From a checkpoint of a small transformer trained on Wikipedia.
Training: a variant of Adam for these matrices, 338M tokens, 5159 steps.
MLP neurons of a small language model. Each row is named by its layer, matrix (up: input weights) and neuron, and shows model dimensions 16-143. Each number is 500 + 40 x the weight over its row's rms, rounded and kept within 0 to 999. Numbers have three digits each.
After each neuron's rows, "fires on" lists the tokens most often at its 100 highest values on Wikipedia text that the model never trained on.

L5.up565:534584539506490429472515491451461440541571552525444498429537495439546488511469492497521508574537472534518485458525477507451434425465511447546479444552464491497521446500494468559536543509486519453584468485496482486476463516436420554476509470502534450518586531422491503464520451527545551519512550525488479494504511623447516516510479486530478564562525483514518483514515436461490544488544
fires on: " Inter", "o", "Re", "no", "i", "g"

L5.up15:536615440535461569498499517497494528521530500501502520398580502467450475530530529483563552580537525542467539503509473511482497493465466504579500394528454499483473513399448539454515453494504488525495485466562500447465604450493550485426532550445479397518499528486476487549466527517431498515500421383430512430498547476556525513477474425542489530508516500536562459554515470503477510529550
fires on: " F", " l", " Cr", " Gh", "br", " a"

L5.up255:403522519595478428465518500448467477543444458544499465521539464476497457485539514502505484545513500410478435496514470445519448509407456508547497507525516474451505503457511556544540524546578527465459500484509441478471487425499520577502495535492480543520476547491586528538528504527442515559467517468556539523449558570486512487592510472570445510544495520548559467499441507581420493512493
fires on: " is", ")", " was", "omet"

L5.up7:450544499533458534478446471464464516527474514519494491548491499500498470517449523478509454466476506598544559500471491570546437553509489516554451538498477430504491546546548478572478487508455521566481440523515451431519538433535513520461469497477540458475460490556493455490568509470625583485468460532444520567505411503585607502546502490499480501513483486494502455469495487522536466509487
fires on: " and", ",", "ta"

L5.up364:531486465528524508481396500541508453516492473495497471516445487524513512506458528461565464499519494535549481440558544596552505525493458550484489438483516505493509570533473539578573511467516505486513492518494518469419518435530473517552463479510503508471590525460559510474468505570506547520543513422463501515550527525442487507511554458538484468517478550489489554478412448577445498497477
fires on: " over", "r", "k", "y", "or"

L5.up925:391505522479525481533545531539423467625474527567524525523544554459528479468519519585576468385471506488531527452539503499484474499438498536527511476484511494467540512545533565504411516517478445511459467526495500403484483521504543537514500525454457441487463478466472491465489499495505505579556458518534530503506401446502584464516487496526506495467471563513473490501492505543578520416511
fires on: " (", ".", ",", " and", " specific", ")"

L5.up41:519484454491507466518510502506519531538558469461499527502488478475486514473481506467503519552509534518473585414566552504549488501462432538510515532468408505528562416519524548522485491559478501532499477445518440502512503489558391494477553568531471548482557484528428510480507515618542497485500508500410423499464501532464536503512481410455471473491489529478496544563516501498590493480489
fires on: " and", " for", "\"", " of"

L5.up803:507455450440485515437495482534520545452486390550561491436443550499588477581505476566499423594468432511469530449511472581556457526502479575528483527504480525547528536413441504479505509479484522517467532524505554435489529460559470527547533527455510492508500527457457508470511559486552502474527495505426561542519518493555511470504460497516447581511552560503518471447480473585520562583546
fires on: ",", "a", " &", ":", "."

L5.up1016:543514487542590506528468491514469565583532508488514524490456435502527459483492507580500487552446564446409475502474449523534399494524449577458429519473561527518503557536451468467522557504497507514553548444388485499487469504510477529524542490507504479483560512531485566546509509577547470514467464491486490471542480573404487495508555487496507517530490500541489527518515501557379468509452
fires on: " a", " $", "year"

L5.up212:489518487419554507543532612523441529498466512515483505486459489396524515467522536531513471478530442490492411490517496536484433484501466528455468515496437510497540454526479531469510477448544470490444374472524491470520544404514487554485522519527511489505518516494475503490514511451549531482459462491471475475558502464553595469555542441538504545499408489504456571451536460569526562480550
fires on: ",", " of", "er", " New"

L5.up927:397447501482458449512516527464520532533459503468471504488430474543541465474566447516567521523507549537495549495490493527512469449526458460493518447504515531519465555533451529557513537523493569447442476503465500476526581480513464495487422552576450461534578465469482477497463454522526512486475524544484475474494571485471537507459518490447499465553496486502520501481374486498546528434553
fires on: "r", "I", "y", "ic", "is", "al"

L5.up34:557548499545436441516435514512487474605462553536530549561526479495511523555515539547513499452508416482574455478528564478470468522527472492511469536553449497500475464581477451481479523488581469501480413482515474452414559492444462513484573511515525447537494511548467551534540466558505467509485542497491493579485518472485486433545437496491497542553459465476496499507480481519562513517479
fires on: ")", " |", ",", " However"

L5.up656:528497499536504534478536453479489517509463519517449473479489499554443424480420522436476384573521510439392467508519483513492527380487518579477471575551533518446497468569447522493486587532555418456528575473452533420546483448537487539455465510471544483456516567485397482576532515523467587492527449510490476620413482505469504436514512473513439549503486507543512531530426423556493542571522
fires on: " |", "ar", " GA", "bi"

L5.up367:517549532542497494473503501494531537576513430519506595409491453507539550428541569533442488550505426531523518472586473474498465515445403532468497558531531501507514532485493502404504531489467470564495534512550521503510469536440555487496579565487455473463540532494489502457504552508513542532507498434477596523551442467477541521513427535469467464447453531537542455456470451571534537518491
fires on: " a", ")", " and"

L5.up18:424485459455472459515425491575500558465473537504466531502525465491484464501510509436536500442468475459566500488469497495586501481480462541493532545438510496512539520552496539502434590523477434439471515525503552409477475435494499485466491495472494495444516543464516463473511418502537476499486546551499419470574506519529479444598472475478494547527487533551577525462494428533506503520465
fires on: " (", "bi", "ci", "pin"

L5.up229:456493488549481550446516611503560461449439516489483498506546467427533443541498475505516463573516488559466511410463494435580486463433421453561466588529461453483509516490445520491488555516495475483471519464447501496457608474475477481521477493540476582472533502435463561533505565538524583466441488514526566529529469574543518457462541552479527512461482525482497487482508468490444553500541
fires on: " in", " en", "\"", " In", " al"

L5.up4:529499420492532524501522597511489587497481530480485510498478488487542493514488530505554464534496500550577560413467559498505457476505459518509457463504539505512540507495530516446509476423488466517408478507531496508470508433538555549502486468425550427516480551410514595522579474513567534499492495549519495488501466549493521523443452517504479464539548493483483497561481546550504483433544
fires on: "\n", " *", "\n ", " –", "\n\n", ";"

L5.up629:522507403489453555457471541507495539543496515518544488430454507522488537531518509497494484514478522507452455466487559496502513489500488531488454441531415527476457396522538531526499519508485452507530442499553500481370495421493571485532494513501507483484487486511437569527512521496498509501460417488503485488473507497470567518483497568544533487524452529500520484479528587507464499482519
fires on: ","

L5.up1018:572477485475522530544517518470473533476475423522530491528462524545476507484577485495523516569514495512455448465468541473534465505486427560521479495477501533495516487465526556513602484475498484549523463411521510514473561506512521453598466501509457473546505502578502513506526517470553520455478406472563499469515513449534577507488490557486460591445381544502517494558487525600475500488498
fires on: ","

L5.up252:563504469547501524559467503486488499582489453523514511473564470551496402481438528457582451493447547472486470514434550508568503494530476595511492470485530439460519472445503432517498447526511431486529455547496504527525537439555500478506524564532514547538464487435517554468475524476488472559527543486474483423529488535469486515478469581496453525527496500499489482495450561511536482538509
fires on: "=", " for", "nt", " w", "ed", " a"

L5.up951:461521484558466402550500492471477538465499503514437552494462467513507500489468493544632423505551519592484499451498459487494500490499554490493518494522487424519445553532447498551533585397556443461506493544502433476515493456539563518479508552502480455531513513488503527574570456534434485528546538517468430455470454516540515487574469512391394505471509519475536493490566501496507491492523
fires on: " of", " Air", " at", " with", "ue"

L5.up854:474488470521527495538527580470437553531542546500533469513529547559530579514476555538517538524513467491549428505462448434485528448550476503472455497500499576488483421523516445507480492573539487489386465464454456449502488452558531488470509514446474501505510573483543540625529509506484532509541517496519522460529488509502478571470523462519417594557473483517516491503521469493481533446461
fires on: " is", "N", " of", " became", " |", " as"

L5.up469:558445501494480479440491477515511581541498542529448513408532472489514548448553544484478451465475484535487431487515544545520434491386478572609435556493515532521487568465436518510471565415517468553461471511529434484494549499471481530558600509508518486463534542433544461504400558438483494543490494472450555577508507543497574449511486391485554485461518451579495555513502453492515528591477
fires on: "ist", "ologist", " politician", " footballer", "er", " player"

L5.up623:526513473485537566459516468512480490571505535475472462533502463514524484536487474537587502609538489498414414497555460538572496466505438496471499486518443526492499492459506490537449543523563552501476510448475498457474498470558501434534464500484481497511469545480438604555504418561557508517488520522554535504502513573515474513484494485495538473544541536502524503533479563468467541471537
fires on: ",", " in", " at"

L5.up744:504512414495465606433506511458525499509455405502482546434471565579499437445447515521529478552483503551491511472539561515487488449540508576484485521467489503494528529443488416470527521479499435499491439574488492456487497524408511489556540586488427474565494497494525525523465479512581492520454494475489514470480474453512490580567541542559485509544457537473497529462415459528481483512450
fires on: " Z", "a", " &", " t", "e", "es"

L5.up972:490518413448588505556569531500504520579440494456449533504525440561472521504503482498494546512483448442523434559578522462490428487523512540501505522495463457453438444531458495459480543475475460510458498443444602480468582531549484475479485508579407457516488496532502529497513528534495612519542540519460482461493465443463542510495459497473553486480506555503549559479521469566539466492579
fires on: " |", "|", " and", " novel", " of"

L5.up980:505485482511518547490547517501470509532474531495479499420484502539563536518536557540512520480478493530487470519524512544514482497531453453454513468500525590509524447486504537513549477430502495451398484451465581464455514452514509435531487509491393493478503540516459522509571504516481482466526534445505430445496437494491472570552464497545485465556427603488597505504451497518463538539487
fires on: "|", " number", " of", "s", " approximately"

L5.up589:584481474449459560542517552483453519488478534481463511504506561462470471544480528628493526496506547578504430506522530522504479469487472567498522439443444471471542490602426464435486514475488478507469519522547476474533550485486502547534525454493481463499456508411467564542471521496485508512511486505455562472510506439502478520495543484582464488550508463514554463544527516531497570420581
fires on: "in", "er", "D", " of", ".", "g"

L5.up313:498522489466515439508446567485493568472497490582498539594561538448448455544448514532501519525448510561449502387482544501464470473457489464541492461539529414553490510498443600449489428480554451410518483485558444440469467452529555507548465569513509467499521517480425489518494581536560488491524511476536456408554512499570485496554497493461462537538411466488472421524510572505493532519510
fires on: " |", " at", " of", " with", " from"

L5.up673:515525577546480456473491485525496469456411483496465536495432568436489510413507460525492495533509521476484467475457474433557467468498525443548475396479509488450461451483461446459482550490525456461510472504475515500521526449532471481522510615524528495434557593483513476477503467517492601583549534498486525517534484550556428442535485539508451596527478564451500508457482448571561541507581
fires on: ",", " +", " −", " dis"

L5.up690:511459483447456472500463538544489527477519502479504472413507470455512511561518565492474399511494497455468445518564557477572505538536506521573411517520471476517504462469531470474461508571622501549484492555503541469541563453536537438544519502506524551449454599476471535542543498446480536506423454503472490524494498486524486501454473538440472576478428489518517543474535503503437571476549
fires on: " was", " |", " is", " 2002", " 1999", " 1990"

L5.up626:551645500552565496468498447551481476557468483567531518434515521522499433497451492517509533503532546442476542494479519514508497516368488474501482447535480512468519547432463504554456507459520482507487471468517508504490467462493530543446516535478447475498526536451448525508493501506452454558547490486479460524563449516514590598525564557493557583458511475531450519483475542497482530505478
fires on: ",", " a", " list"

L5.up634:511423451502551489587584444492526569523435570456399529509449469484522515475497533541482454486509517442511506481443532441506472429459515550484436459456487550533511477520520411515446450579505480410504485521456491533487529536576512513498556494518541507496531478488514431538496520486561505471470481524496448467532489522519532495543521559479458521508499580475474497452440575574454496473476
fires on: " |", " –", ";"

L5.up191:563569491527439461502502520509495508523510428515518540453486523476459553484525509596543505520493536476457517506497528515502480465450484483486419456512501488460451522428523519535505557568583470451560459517469408553467437512508442488528606552512499497509493509498473604526474577506473511466480439546495575508514470514396539463576498513537546496546453559484504538511523485518499522522502
fires on: " .", " $", " #", "$", " is", " number"

L5.up639:473449558539580571451478554493471546504499531559504561453540489475497521465459533497514435490444436552542503386577454513520490460500425505522522483581552538504527525512471462470492529537633544503496476546528473468499515460462553500522495475477459498497497487500512475530490460565438559499506499492401469435506455470489572544496552545482532544425482522496486477530492511483493538520581
fires on: "|", " a", " or", " and", " |", " to"

L5.up422:530522454572501504518467518408429406441521457554520510456532512481471473434474521485442469436463486499441538468599471497516478514439443509496484632540519466472526579504480454491559475526529483466539595428488524516484518507574540530478508533464484480503490509498477486406496487547455471533502474502490467506519466513493530511429450509532476515532438532541515543497460499555443470551463
fires on: "-", " up", " and", " un"

L5.up441:503520441579500488401583440508511525527490489536590494493500435500483486505496522485600462449536482531546449523561439484521449523531499485538461434519476468457548502454526531541443564502575470490502506516470447468542504533579469478477471552487474453490519500511442605543457494536436501494455472535546499435521496550520457507501528531469495502517484539509456519497509526458508557437478
fires on: ","

L5.up39:524552452462522497484453519467547430583510571491457526497455487389478430548492519476455477504504515517435389482437471472482509508523539485472429537485534512429461449447469498520458489489466451473505480513428489525470524484500546522413529479518443500461556518485447495531510463560481514537477462529513569513501509483497594546493514512553456495480538538572576490547429560602495516484535
fires on: " medal", "em", " Bronze", "on", " Silver"